config = dict(
    num_hidden_layers=14,
    hidden_size=160,
    num_attention_heads=5,
    num_key_value_heads=5,
    head_dim=32,
    intermediate_size=640,
    vocab_size=826,
    hidden_act='swiglu',
    norm='rmsnorm',
    norm_place='pre',
    norm_eps=1e-06,
    positions='rope',
    rope_theta=10000.0,
    rope_fraction=0.5,
    qk_norm=False,
    attn_scale=0.177,
    bias='none',
    tie_word_embeddings=False,
    parallel_block=False,
    extras=['capped logits'],
    init='uniform',
    init_std_qkv=0.0322,
    init_std_o=0.0,
    init_std_up=0.0322,
    init_std_down=0.0,
    init_mimetic=0.5,
    optimizer='adamw',
    learning_rate=0.00205,
    beta1=0.9,
    beta2=0.99,
    weight_decay=0.041,
    lr_head=0.00693,
    warmup_steps=591,
    schedule='wsd',
    decay_fraction=0.943,
    decay_shape='linear',
    final_lr_fraction=0.05,
    batch_tokens=16384,
    max_seq_len=256,
    doc_mask=True,
    train_tokens=140800000,
    max_steps=8594,
    dataset='wikipedia_en',
)
MLP neurons of a small language model. Each row is named by its layer, matrix (gate and up: input weights; down: output weights) and neuron, and shows model dimensions 0-159. Each number is 500 + 50 x the weight over its row's rms, rounded and kept within 0 to 999. Numbers have three digits each. A neuron's up and down rows have the sign that makes its largest values positive.
After each neuron's rows, "fires before" lists the tokens most often just after its 100 highest values on Wikipedia text that the model never trained on.

L10.gate424:470434491507482547523463520500498518615458518534494465547445516465613497500493564527506553484484502411453484584459554578547502528521532492557533581519530550516622424489496470492510552519455509509562430514495526568553458447389537511479489407329530475457480432417484508459565478404518485538434434551579541432491503575489578373515538431492450514449431438493470512498617542502524422528529555399493494456533537450508511508465501550461432563594447445479446480447452492462482531442465490
L10.up424:518557508516535388454473471491527549602506480504464522538485554539508545459475558542475512429450517420443517590534566447527489505517530540532464519495555527488433454567521506498421532490520592552517533581443501493427482491531556543535511466507514536485508524533529508440546519475483550523467516426530538543344581458558424528504451424456479491451489544493488505534421433435425399601595501506398523567516494458503456651437408561563461488375480506567525473593439524434506480525538426
L10.down424:535361505495505433512587404465532518481491547518483491502515467469622507450479544553489563442506419496457541476478440611471522468443413615429434470498507527429477557424455473482531623559435465421578482382482421561529502513470477498536437498445520402472588536580492376456588465517530536482459510484573517448550543531532524492526499510499481581491477516377489474481495480543485493542533458593424428410449536488491475488569533495513492509511510448481471447482492506532436537479580520
fires before: "ers", "ri", "il", "ch", "b", "ar"

L11.gate384:433506503595487523545500639480483488613580524542562465531400512497558435525530404475456465499473554441525486497404496447486417535502522415565471547511559524455513466489568488450539518477522474548571394494519551458421526439546488467546556578402579465493454530468469437457480476465407466460468551516528523436411469459482425474612546480515538458482457457493507476567525526479538541567491442481505472510515538510526544553473426514503493457429499508468478495469497504336456520378612563
L11.up384:575420613431492531570603551505445540498527461506462541535504561449415486416496487548503490566525506539540508506505459426548585435439496425528557602513532575508548512428448437433487479546530544555563471423507528485389462591585435443508514514505412443475470507552558488560436432575557470448514515502361470471493525532553496485518597618450514462519487603448457460514507479458473462520565563500500473521392525477504466515443506545549468511479522493499428415532538499474491523583524561
L11.down384:450444581557427471405519462535524597436525552548552554470528564510491474518406521488447531556392513485504489488376563516525514533461516522520573471494533564475494452491487468547495510535491498514557414483596508523470573562513479492488454552421476499517550416486463509524503402469579483496513396432462478522544491574534508420443439503502549527606472563391577470493513499490400510551471402451503474537500486583493446539608506484514563460408476472473519455558418522379406572506544490
fires before: "le", "ing", "et", "te", "l", "ther"

L5.gate384:570510516520458538550500496461498437516460518629477459486504534461505517516603556460539538511431520496482567477510516498445450493481478449542515582658509490437543546504483396438536503415409457514526382443426470527451483571437391482548440474527516477512425532608574584394440486442414488407526456465420379460511479474457501470412565501466454496458515489420493528529465493445542538483541452486502428473512521479446478427490563583491469468481514454492506511555563539534439486521577448
L5.up384:599482533504546523525447476518457451577490506525500415526455448531387548393529482525452515505384482526451520530436348573536478526555455509487471486485460424397592486574576515466401441370485579517445466528474479551441459544479489508569543574490500598413594559559530477465471580450520521551549515461592491462481539532447422452457519537495514486582500512534451462451504476462521475443568420509455543503516544514573491540462450466453493450513444409527530506516569543500513507499426483
L5.down384:628591561459546568507492548590474574508630504521451498478488536505472460452532565423593503457553449506438460540505380529527539465509522509555523466548523480499538467503532567391487481456477479518488543544478510573503446487462470517537586539548451523481557585537513430440460448380578541501434468515519443535538398494517437498444535574512474543604468573461486480512492517376555440534504427533431401519483520571471467552526496435512470448608452499447502515574457454545446482524477538
fires before: " ", " (", "ant", "é"

L8.gate598:467489401504432593503592545413503438499526521588454546588540540467455485528580435470473545361402521494554448450496452387521570464528573513540504540515471496537560486486398382586490468535488537483573503485468522433458423464500462485537465621521536479479507470480496420437479519513452517516442424461439545530492491543446422473467482450441549465417467517440497510455521502509503548549574466493479552572553495478525463595521525454419445502540546577605596472516466466455455500557477518
L8.up598:448546430500431528506501464403523442511483488539466484532527483471453462559499482516399600498444446423430438549499531469524521506536492561526525558480524585511629425549456496457459522526525532488469511588487535447432454554388498561475442491518573552520452444509530477405548419449470503479550505484519574535532410545611483437486492436482556424455450559483509538501526517500471442541536487443447503477537351572530504584531461466569519535527412481504647470492449491538380487555493451
L8.down598:506497457543463462552392465534546447479453533510520525478457511553426491368491552560452543579537476438426468546493477500448465556598457557581548443507495619488542470510514471454434499587518434589565618505489455550496506492460620515489548446473599562540504494469522496452520437444506410478523530491518496511510486432496517432538598499468584492519416414496505554491429574523476451561497539436427411507554433540507571490504467596595479559494562485462545440503477570487508463446492439
fires before: "al", "ion", "s", "os", "als"

L11.gate112:492502481452520570572569503529574523575475593503464484552458545470391479532580579472449455548488488538546451570483535372465443501544510464549578478587497526484493555445431461404530539530447568464541458582470580543549426521511436431531489489490441470547551583590486516519473501552637488402582508511536536483479492439472464555526578479450440448533565509448550543559542460522412468633558508499434468523472512517468504456482505465457445591591484467507552516565519468542476478551532530
L11.up112:406526451501492494526507475513537450487519528501533494435477607497448526537540592580437497490483396406529532501482457501500578504396373493532552515414484536590463562504538497409530574513424441453519439526474407582524485497558462502554482476434524515535554478616534557458433540538474478420501506528584486497409431526477460466473467419536499428555469484545612484446517521507450599507546383562568413426521476528511454501496493442565450448488520536478563516429437440543493484540516483
L11.down112:532496439534455531449471485552449402455471459493512506489453425465576497539473580489422435498496455598484481493452508497453559510455550427457520565546534537448523422420477513515517473439540416485518455436567510521358564534459517424489535486521461443468446478448551501584493580612446544453456509489526436556496462549425551502488501553590461564539509459437447435629405490571537508517628548528511528541511516521508552392538529505532511495493556558576588545493402460488515538440449483
fires before: " |", "ision", "A", "ts", "D", "F"

L11.gate525:587473475587508513528483530542474444516506466533458519538524556526447535474486583551578485478517576469428536505463575502491538471418464642502447585474538517476618485561526535467484448484531490583579437425449486499480419581513519494489517504394513487455485406508544492472562442478537536554457540529436435466565412494509421560398496467532472526504543621615447472520537564439474461583470507490577539483537589557459515525531515494429475553517535561435494584503496435518471600560431527
L11.up525:470552522480479489494467462533572509401518506376573414430447388499474516515515438498458494392526580573516490464472441492525475430459549497419443556410480544504462577529514628531502435481412523487632496441574471471593575546526473454449431460455502447545443487501547527586477461538451517486446556601443466441488427572503468473515519471465513564471418497513503537507485424508493528436405525539502556583543574488496525494496495516573535538535522600503439516548447464527548425466489536
L11.down525:435450458519544550430502532556492617468459524580372469489469464441571496525480461506534629585477431616551530505484532524531429465499455575561478469507580421516577540599440435506583345470504529553480451494539402494455511486519555538505549457513494498486517528503521567494431520456391512473507417450449452513505529528552522446551549478499501472542513453481434504496492529481543547401510496390524497616488484569579489540516488446514411476556501498545463557510432467538567481555502498
fires before: "ess", "ed", " by", ".", "os"

L5.gate291:493453532582533513597397486518558357623462522450508579443563492451504504572470603503460455491467512514471519440561480398439433485556509510527497490489561483510584474530544489438480527484507487418500463565432415528423386550583456505563567523471586424395453507493471494433511475550575465506570461429524484486571477500522581506469582583507543418462494511440468456477419442486484573496526493450544524563477518506536548471547485449470467464423525519478516415570482489466500474521579552
L5.up291:578487520475494513517303513519484448506528426378497570477485480483604521478455559395566546521514480494456513442553507526504471485436528560546454476507448510469541422511545486451545471537546367494538504521511495486504438391533523420558480466537548404462546525391549495495588496528535515549468445508510493544483492591472495481553488564510549532407495495513475466603587526497436542522481409517636404461488485530493510450505560486502472530471475590502579476549446499414458491587500497
L5.down291:473482421505461402472552502428578467477498539468515556464568438489534503467534519553440520561457534556401522478486541510485520544476482559486515487594491454466545561481516519467634413438602533442534752540553559409427509495562474504469494513440490509438561468443497440503527573503525427492509481596485509430487464520488529528508465485476549433501509575519537452435526569572559439580509436524560547591557530528422471494457531497499531524521511534583502462475472500441511523520465450
fires before: " ", " G", " A", " P", " N", " ("

L2.gate612:527488490397495340495481516533505496501476621493504609588524454484494414475503380495508412445487498501515391516504434524497497501504521477556494522502619522508466502495490515484513492537480507490517579492519493488425526517330496509487376501445461472509488482602509500477566499486468508459508503506483503498507515484498476497564466502445499513486562464495494490472518495448529310616462500493502484463534503513539623504499443584483499402376527506537413496476401497540515458628494499
L2.up612:547489502613498652487590499412500506508496371500537441573498571526528494501494473499386497470495495531502522488488394489491507508513501400540495508496502548492395514506507524485490441527506490486507522505529664496556541502527510499493449477385493457493472494405500495491395485570483487554516504501538502499616601501520530498596507497489496504482665502546496513504497499427496492490596518588489488505441508512515434508503447582496496589484459511504479507493420630456490395374465507
L2.down612:467506556460477531601559380445465403522473440495475505525544435499506546403528476540495448584483553498437428539463540534505561377466483525570486560504551523559483461435346525561504461523582482539455463478486468556502534414513645584371457530500520447498444478511504516498553515527466511505523497488506569464513530484488452559573514543551494431493526529492555460490521509523420484551542485523468566521588604473530454424422501382470431502486619540529435452495475529483465472455483461
fires before: "t", "al", "y", ",", "age"

L2.gate611:509492504492503486500593482520499502491513453501471545560475482363547528500495363486577526481496407496494570481498417489508505495482507559715493493510426421521484495513518529504506456561512506495498509516541489492404568500519490502487438512560478484491488503477508506506399499546335504547495512520568502504548519486479483495391459492474501498494461546431506510507502508459481456388449496452517505512537492508427344493512413609527498521458643504500608495494552470460463550376601495
L2.up611:472506489557508584501433513404487504495505628488440500443517567470624510524497466509517441443509453454491515502500446517511512488502504428479500500506423638518617507501544493495489577579498505491500398552504499500572489506401523497504474462667546454492521502480506508501528495538631536530518510481555516506426512476467539495540554508400500487508491434463515476497493502428497359461634502402509508537477497479519335497497369488506500580476505494511442499482496459514499409453594486
L2.down611:546453574470566538499458451458571416479616437469434596541509517497512476487396434546502550532517606566533496400439516531428467505474521556424473473551433426550512457393479533532541524490534491455430421555461485463528576531340414513541608476529571480486472462563485421500519542421440508507529564438557442504479544451576460428457480527506523537507437500526489520473468433472487496493541375500522455507553531458463475521512506542467459510489526490580526538459463623510443542518559519
fires before: ";", "ond", " |", "ur"